{
  "n_layer": 8,
  "d_model": 768,
  "n_head": 12,
  "n_kv_head": 12,
  "head_dim": 64,
  "d_mlp": 2048,
  "vocab_size": 8192,
  "activation": "swiglu",
  "norm": "rmsnorm",
  "norm_place": "pre",
  "norm_eps": 1e-06,
  "positions": "rope",
  "rope_base": 10000.0,
  "rope_fraction": 1.0,
  "qk_norm": false,
  "attn_scale": 0.125,
  "bias": "none",
  "tie_embeddings": true,
  "parallel_block": false,
  "init": "uniform",
  "init_std_qkv": 0.0145,
  "init_std_o": 0.0,
  "init_std_up": 0.0145,
  "init_std_down": 0.0,
  "optimizer": "muon_variant",
  "lr": 0.00614,
  "lr_mult_up": 1.42,
  "lr_mult_down": 1.5,
  "beta1": 0.93,
  "lr_head": 0.00758,
  "grad_clip": 1.0,
  "warmup_steps": 200,
  "schedule": "cos",
  "final_lr_fraction": 0.1,
  "batch_tokens": 65536,
  "seq_len": 1024,
  "doc_mask": true,
  "train_tokens": 503300000,
  "steps": 7680,
  "dataset": "wikipedia_en"
}
MLP neurons of a small language model. Each row is named by its layer, matrix (down: output weights) and neuron, and shows model dimensions 288-415. Each number is 128 + 24 x the weight over its row's rms, rounded and kept within 0 to 255. Numbers have three digits each. A neuron's up and down rows have the sign that makes its largest values positive.
A block is one neuron, or neurons of one layer that tend to fire together. Before each block is what it responds to, as a language model described it from the Wikipedia text at the highest values.

Description: Start of personal names
L4.down353:132125149100096121107104138124124114136141143175141168103152133105095079106095127109091130136143138141138124113164111158127141108098137147155079116142145133146096127121133094127112116137114069078097169115168123148109130147121125163132110143128130134117128151104190174117158136152127125111096123165127140154130141129104120098175098094103121163170107095104142077148168074138106148158121
L4.down525:143130100144163126153092131102122098100121161118126102115139098118163104121136119147129121121168119149169116156148129112114096128153102127129149135137167109142140135074111142126136121117113100148086119111126128134104111153130097077145118100152105127127121123133150117132141125140159121116102106143127170146125097116117160137146117076153100129115154122116135151067163124139132148135121
L4.down857:169119127090182102160142124107116122122143135131114082123174110134107118137106116135094093137116129142097095152058138138155088153070116129162073088101115129165129155171095091120149123139132154124120185129123150143100112115138126173116159101122151160130109149121128122148126137138107132132134116087130140115105093121137128125136064097118158157100094124124114098144115109103122117106117
L4.down890:094136120099147132115115108122097133098106121111157095119110172108145104116120133130102159112103126102117119092140152094107122081113061128112098111147093126135110160096126126121145155100117157116091163135142106168089104161104095130171088158128145150147140150141121102125128160114141131107155113133127167113153129135154149127089127139102128130125115090119145096141124075101147106138139
L4.down1704:146137181145160121139098152117147143117153139117079132144175112113124110130135139088159179128126126125134128139122105132142147096138178115143113151138091148099142127110105122114110116163106158135116140127170115122089141153160118175151123150120168132137108079143156145129121134137111141077121086081144108117137118087158127070135126101105092143139094127106148146130122131162158121123086
L4.down1771:153168188079153128111141090087166179132143101102156102111139122114183143112105121095105148150139132154115135159104157095147113110096123118143133138129135136112132143109118104163107100144088105123056182133097121148132169066118135136137146147115177141155127138109112109108126119125133131153119126112108141121125109118159132128117129145134109122122079138130149109149136109129124144117147
L4.down2013:124108168165126113148121172095096096117176116123107177114126118152142145132141144129099128140115098108103152119118158138130127166153088136146104172154130119121124137128147144125136115121080121144128132118136148112108152138146130151197120140101128122125155130146123111170119131088138099110099132099135121109096133133141123143143122148137099165117134103125123171157132130108207120136149
L4.down2022:151158138141097131093129120133141112139158105187116142135142104153106120128142120139117136113143157183128108105121096161124112129116122131141118138143131130111124142096112166158127161065147129141179132153161149130151087123138126121109162162129150140135123103162153136114147120106133135148141124106125151081133154113163131156100108132143106102092138106155123139153126119161099133103083

Description: Relational head nouns
L5.down1460:083146099128163146168132115131103138105107153120110124077092137086089167128123104106147152122120125123116179144147110143088119125160140103099139108139082128105153082152133154132140140161154129138111113104185095136150131161136132133114128156126154105099129064102069085148089175153159151179121129104121098150118141136146122109162132159116156147156141163079142138158117169156123105149165

Description: Academic degree names
L5.down1649:109150120126141156096160106103137147115102095141102134135184115121156121071096129115117104145116107162159095107120146124134151135122139111136111113073166133127126111102149158124185163086129128090175137104123125125097110092116138109168051179142142122149134106114123156168165179101116127148094122107146111131127162082125133116133108137124134139105161161157145078137159118140189096122111

Description: Early fragments of capitalized words
L2.down92:134131065121091162162106145174160195108137110117124094150143124149100114083107142113121093110168163174155130170123172106128169159143127093114114154122158117121137112127133090093155160144128105121135130119094133136115132125140157134138143110139088131156124121134167146131119108108145110144125117174108127185159135124153136174097137114085121079140110118119125124103152130129111127133100
L2.down741:151122164101092118142089096151124116193132115132111116098118107125144115129112076128104135135068147112179143148177073163108127128126036150175122132145039153144105123149101090090117077155071150140129061107123140090120124195125141189143114169121134111131162143128127150137111198151133058114131120130122100136101118082105138222100104112127105133120168093086168107121159133117092096138151
L2.down746:136132118105102097131159112118130118114122142143074097144099155154137094039152154110121152161102127121129108094141116157129089124097106109163112111119117111114122132149144123110095111151123155136144137144094161133108142158114166101145137128109117135125112144137159105098119100134113124169129116124122109144113119140139153158108157125115091176114095128117141124097134181142099113118138
L2.down872:120121186128157139147165116111116102138093137095133180090141153170131150116140107152108137128169153102134189147150134117123102160085131120180148142133069158109132130116133173155098137135102106123128056120109142116145121150114157188111132106120149115107176154161114144152173122141096174133123116120131106108134074138116146113120095070126130125166104132123153131160135114137090144131087
L2.down1012:102130101105078072103158110147166132165107150139139142153093176117124106122162110138115102123109141139125108145164127093121117103098099126100169099101148147120134131155140110121156093127200162114101158136133143107121106114103117143134132124115136088110153144135121127113159125118160171147115110119125125108090110094120139109132178120114139125116130089128126168087142117105161100148085
L2.down1302:126185177146104056117127083108180130089147096176165139134153157099134098112143121122092160093115137151100179123110137139148128110124135134152104097141085143079151125127148129096145139160133122136137127157103152112098111158127132149112157082132129133124107144164154102104104164102157115137158143155160161146104096122162133165086121077173104146142163155150125160137120149068124131104146
L2.down1929:110148115100143146118152123139146125156091132146126147117123140135138139102098088150128151127114145152150119118117136116166161158160117130155133149159123136181121112143098132125135109156101130106131156139091108111086114186113108178148133121145139129192130118140121120185123100111070139166112149126122072145088113125122162130087147163152176119152140110139114120106151122122111135159158
L2.down1977:138136154096178125111098172112120093101100121111108135113127095122156118110122078130105120104128154147093157189158114115134106170100134115132110146120072152133149140165122165105133094132111122091168126126117138107115149125128158176139137147128129130162084160157164148121132155150152128157093148144132124134115078069103123167115123091117123141123088119151067142133132165147122060138144

Description: Mid-word fragment tokens
L2.down456:104113160124154139133118153167126131144106113115136133127103102127131100136174086103131114135134103095100148135156115122129097152132153137145133152121104133154151135161161150128125111142122172105132171128126142133134123149137131128117131073107130102138146090155115120088161131138143167107132138103075128148075140161163156173087063124146175140094123119119093095153181159132140149122133
L2.down560:080144131132100143072162104100194143174149132129110165113133142169147141083089127115079158128122085140135095142140106120139115146120112168127162062098137143143134170128124121138105122129124139123134157130103191089063138112121144113148107156137114128124098132162129116144148122118121138138147104122143117131112109120100174158133108098118116114170117092158158123124088114167149096132078
L2.down916:108132181089143120154131126090145144152079091078077129162121091162140150126102146114139132116105145146101150107135136123132130131122121140152103150111168088123135089136140087109108113129146117147135125060120109116118115158134135094138113110115142139164171121137161113129119133163153141133146123141116135154102138133087163155110143129150129140143106114121168132111130124139187149157138
L2.down1004:143152087129122120145127099130113176145129186118141142137133127125108106122144108110129167134097145161157165131131118116115100122177140090154134105148116125120112118127122152170114117087104073157125141115149145147134098148126167142141120114154095148137106193140120149120101142137156115110098117156134136114109120116152118094162176121132098137130137124083135081137142134135150140132124
L2.down1236:173144106133130139097077164141091129131080092154121154111088124110116120122111133130146125120126168155124150131094102146120113130108130154109105119167140111120146128114095112140120124102135137091083114101092105132127134091103108130121093102159160129164066125110116142115092100132164072103120168130139088124123103105107132076177122141168126101115117138110111115173127114119133098071132
L2.down1462:155172114129108167127093147152154097133123061124100127141145103126145144152101131125114129199093149169136129133113148111152129104079142099171158127077102141145097140125139104134112139134117130121104146109105109113089082123131131129081140118077124083100145121085097090119138131116106152155115136127173145136163134116124165107138118134150124144146102114125108085123136141058144098147123
L2.down1510:142165120084132140104110100113098128084122149121086114134118155148161119123151146104119105139121146113161112166115142193185108136128090127100097120145089101110156093126144124123112110103081120164161156139181112129080134151163157115138110115120088116171118107145165156157130112176135115147116140139131123070122092162091119124119148133119146099105127125127127127152109144104160109114124
L2.down1987:119160080109126123139105096126103123130089158138154123115204117101129152167098144126142138132140125108089149088141126129131148135177144113111145096141122105110113135131160124126104150090090136130159113118145143184134084130118150122150124097093133103088149104123133127122121130105153129129133116151127197115145155139086120106080120163109109110109135121110084120118169109079152147173143

Description: Academic degree words
L4.down326:138135129154133090165100107145094170131111143139116127125119116115154093102120084151141108121188126155134165102137117158136096124131155118123100144186139162123152167085167147151147103142094105122113117116132143180152132086133084124155118136146149113113086123156152131109153165136129111141160138142136125120164167169090117131143098082145130118132113164151185129144086109145112128136117
L4.down337:111113163198087129160144115136155157126086114142117143188114078142121101126089136150147157119143093131121139093118147139141146105143144153149139097152133116114118121085153158105151162165199137118087137070038119110170125120114144138159147161114130140126137153150146168122186131143108133162087126157132134151107169130141112151099118154160092131103102071135116143139126094121154147117121
L4.down743:113150134104105155145141097145097158112097096145099130100112096104140096147084151108114093134118145165137146101095151127120131126164120110188108150140062148102064151076107111121132124110123133131108144139092119113127128139064112055154147105156159115139165087121125158151118122111120151166119112117165110125144153109089120129134120169161147136110128159080126114137074146163126104157145
L4.down767:118130125089100096152130138122130102088119105142117123112163082182115107111126158138162118127139194123189111170133133128108142136144106130128114104111142157101168209146094173130159104125135119102078122137128123107120125103120096163181153095107125107119089084170143113125139143070097143127115113104111142155163123139110117143127120137144116143095149143108130124101112122124105138146135
L4.down971:103135150112118098170135155119134124146131131111103140114101083127143155131140150111141128114118098156094129174102100138139159095158134103131147121110149119105126109139156140179120117107156120126115173147114097126152119092099120103126122109170101079126159131144141159129129125117168125114120126147102139147134119126159131164077182127171133146129180099129086138151164137126098129133134
L4.down1378:111107135142141064173145098099117115161156161123165122097148117080112111076129121154102100111065145162115126141167144121170083126132143176105112137131104130146139174119099122123133049094164145155138132121073087089142125111168137140083158105146104132179118121147083090169113137109132110127130120158105123134140120147137135159134149095146179154168128152143117160081100122130103110113121
L4.down1425:131142112125133172167154094109119108106100138121099130111124139124131143162100127109077126142126109076114120151120114098140147100131136131117148084091177105133153105111164133076112110143109113117118124138150127144124145087134148142173156169090114074155123112113145112130143145136113132116093111109132149102084194155131146154049159074118109120118127123103082124124123113159153124110118
L4.down1696:137123156122125207126174152102124124163144206143078136104137076151121085117095159108167115173149078107084150108089134101100106177126155155113124124140096137183174104110184153143144118138093142126112128163140116124148104104101137101132118174125132114100147121096135142128131102122161127125131126084139126163146108116132124153121098117102118121150098148144136140129123140137122088100063

Description: Personal name onsets
L5.down1158:134130122135176142101162130106109137130130141118107146114155149100117159132117122113134138120134112106141120158131113141123097121147168167116155120095090114170129106124114116134161132139098149128108168111075127109100113118137150168128108141146148134123149108151149125115127124149105139129127114108137127166105146112105101086130109126124123134172113130109118123154150109125172107122110

Description: Mid-word syllable fragments
L4.down129:163118152168133185076145116086127078133131155097143106180138136154092124113127107144137158166144155094140120128130127135144105134100155095161120107109203136099119135149132144127168091113146137117150115115136134125108113120146122147092088096117152128131130158087143150180169163113140129158094134123116097141174086112139129110149143137139167125092086160124094141105121120099146132173141
L4.down145:152141106110108132130144115169105144150159091133123116125146115069085130123119102119151148146141132152146096153140139128102141108123110167175112133138084095188152137137102154111162141128173140132161134152109119099099096152072109147148120135112165122168135129125147110132175098127174119150191096152145127143113142095163116150125136103150146146154125102134058161097116180142137108102099
L4.down450:159105130097105138146149140110141141098102125135116157127153118140063124177133133121093104116157118153109119109144131135148162167128140132102170160161116097132143145146132109118148176126133141121149115084104147152155141134077133072157140136097121110119103070164162151138157116106145119095148136137123152096108155152133104139089131125156143156104144148099094127134141124123118156083131
L4.down555:184170114136131116097124150098114137129131162094130142107111152170092150153112130145131123130164144118102108134137117108105185162160130135127123069153112161132128137113066086104141166104096116147108149137139166145155163123137120086059131107167148134145174112130096138081121114139137122111084104084085138107102115103131148095148115192148130096139091118183145153140115070128123151190118
L4.down644:150152166139096119206135136134137149148136097111112132111130119118136139127110137091120173111106117134125158121186159102107151210107119154101119174134133141158173105121121119100128145094113168102102155092125142107152154153115112178147122189166121132104150148128167129070126129143110166109146152144096120085118111146141102232120152124119116129105113117166120142113169071161142102102163
L4.down1371:125165114126128135126107117135113144126101125142111124153063106139106161118135157116120138143137093103133102105143130146169090127119107119121118110133151144112138101169108097118147131114107180120158143134114147151145136129182145106108122126168172102100135164108148128149103141123149154126195068128104073134133087116155164149162120144145152106158114081142121096123139116143115087125137
L4.down1841:130126128131173115137150156094145123108147110133179111124129121169084120152120144128114116108174151166098126086169114115180168124138146152115099139118131117096069130109108089098106126187178131111153147133150130149104152120153131138152144148115133133149124122143157127092129117134119155157133147169105127065149150109104108132097172150098151150182116161114135128118114169087111128109118
L4.down1977:115141104102104163126135150141145124107151140173146126135162127130130116115172129174127108106118153143117100115102145147153192157146101130141158146149146159155142135095080195115114124160132147073122120149131127119106140112165129122145123120088127117119119118085133082137097154151152117150152152121132089135107150122143149129145123135120161145146128102122129118164130113145162114100123

Description: Mid-word subword fragments
L5.down1223:096116093152136141129119148142139124139130129141122138140104183061104112156150120131147137131142125118122095105113100124125131137142168144104135143148131162142110112106137150114127089144105133146127153149170092106134159135155141112123132139147100140151134154093114117107147137170135119142109103119101134132138153089100154174135147107132125093135143087133151133088107163145121113159097

Description: Compass directions and positions
L4.down112:084148136105165107121130144095176098155137148095113090139121135131113151139108113087125153163150124140157169143162106139108149124154129098149148120137105136112064123102123111166130120149108169156124124136141137103097125165149100168171098138118136121100138103143123148057079154099137135109134091106137120103128109142162105130134113107121122175109118187124168140171127104139128122127115
L4.down211:129118110091108112144101153119147164128145134134106103132141156138123220136152135160153107171140149176171134146138103132081150118133111132083092119110147143147095087093126096103131127127126156133092134113122125158111094181132135135131124086162105113129163079147127173144104127136090115130094147089111152102131106138148138098126125087133162137093118161119134107112139161151120113083128
L4.down220:133122091122137111155122119095122102104154106134116082129087148144102134144147108172145144147114152170141141111102109121115161129143103152141118102133075124127117068110108162139100124095130123147114115128107141098114172126131104109140141129131144120139095100115135119113128156129125171085100116105084102057071113138122106065106163150118150155133115094142144117133106154112117140127131
L4.down781:145144140125129135097128119123113141114118137140117165169126103173072099123146083106071154117132143135138108107105108133112126110109082126149109168153150079121145140079131147193165162114147129090105159116138115117132140113126139123116107103107092104107108123169109179122123138148123129148129107100089143070117140176158135104106168125099108109097105122091134149156092114100107118129099
L4.down1060:150091124101123122143131176128121116137125117135142109132119089150136102064142097125134147102158091107136121126149101161123168150106191172117153102126096096137129137115128099113120126152148130133144120149120097146134144136186121104130097090149147120139137115185151104140178135104145150168153155160121130053125110156142115135166102103128149117157086065123118192133112130114101132119161
L4.down1421:145108145116164108104131100112085101094153134165108070142126133131100116119168113083145148126153159174157117159119149169136112138151132136114145128137101113147114118127130130120140123153144099128107093133145156126161112131070090131139132099191118098109099151125112151141133062147088121126144162128116124121102142151157102100156151120145125155128137164138177144152129181090127128107135
L4.down1595:139090138106139094123130147143138093107084100137131144126158145121162105143151155128118136133109108110164108128127136173124104116123191123145112134112086097121116102128159131126155132120136103115154150133096121125146120113128168139127134106117130137122141139094103124107099150114132136134076123094124147110128107147066172061151130077084126130099116177112128104123138128184101130136151
L4.down2035:155110139128139147153109143149135136156109099146110124147148109135115112151115125089123114113132125181148133154117162138136186095108160123136172159107088183154089132145114125121126116184149128156116099165128100104159125114102160146136094122134132142162099169143098080112107128138147132120093153130143123117112134139101131068152141151145137183171064101140136110135130105133161115157173

Description: Pre-slot function words
L2.down823:147164163150150161131138073129097152079126126127131112127150126124163114129116087138134164134116130129120157099152114148133131142112167165146172156153142134119132122153130112148099137129139130081107124120118107148102125138130162133118117147110149158125119123146127096107158096091130140146160092126083134138125125152123167152144108127105146129076133163097169102128152143135140121110077
L2.down846:143139119160120128139147141109129095150139137187096126108089145148155122125122095086104122145160114159129101122146143130174108101178151114106127146103139131137132138116138168118087094140120075134135081127118129144145080140103116087169131090109128090120156113120096141140122116103101112160110080169066137110123160158136141116132098147082108151111136113174138143154133144115120166128203
L2.down899:125102156133120110095096089115103098146141105123113122144168090138144146107185157075127128127111149108170135114112132080144134160157120141129121127110109119142139121164136130102145143154145111160101100076142144112102091091121173101155160109137159080107111100137126128136127142144150161116165134109063153162134188115092121113096150138119083170114095125141147092174125146107168128106179
L2.down1407:107133088111168116120115156123115105121140110124103113145123099161158121116101138102147121164131174156122122101159109141157100106155108140154125167158154112142127149136139128163119138092170168143103136176102113110123100104147121111106128119139139140138116110168111095121128143087133117153085140097089098180119136140131103103104145129104140148136116122140135121088118141149131141131085
L2.down1453:164162087159122146150102102125108129099138076123129089148134130157140090127107107156109167132158108140109171157092094129121113090126101073104146148151154141081124126145124159103086115140142161105117067115118129156141134120124135143150093108159123113162123125148107080143177129136152119102115079120121116149100103122141158131151126115138127106114121150144123124109121108102133139112103
L2.down1697:147147125125146090147157095096104183134108130090109117138129112156163110107100111101137122148147132151131136101125148122145129146145128126108101103138148115115132091137118167151139126148137127083114097137129155116114126084144122096144128141099146185146147141163135139130155094127152122124159103096096074151102123161135136094126139191119101143103141139106125122125157135129125126135125
L2.down1754:159169137107066123138111170148146110152127100115163136158110180176150120123152149142114107144105150118124156093122188156115111120144152091131147149094156140135119155152107095120117126134105093151127130081093112139103161135142141121174132117148128103109134108103110148130110092102147123127116145209089050105133142121119154083072090121151125136155137118145133111139127139115136100104153
L2.down1979:114121119154121121145117083133180158142138190139139144126141139150101142154172152104131113124110113103114099107119101078122133158144115164123123130110124093105113159148123125115173123160158136129151136122154148123149156091102116134186145095120058132190123079136137082114122131158147124123129154107120098125123126157125119113058124147093137126170129134099123166153131118121141126101086

Description: Before named agents
L5.down1450:140141150138127158114132143195145145161123105154125118092138132153185132122121124121142128122171139120149136130119124116130141104176158116123130110107065131142114136099147146125116110106119118135169129113107131135158167104120158115112138123137128098133140124092134117108129131137139120120153096092148143154144122089154117066103120124168139133121126119102110136104136112113131119147140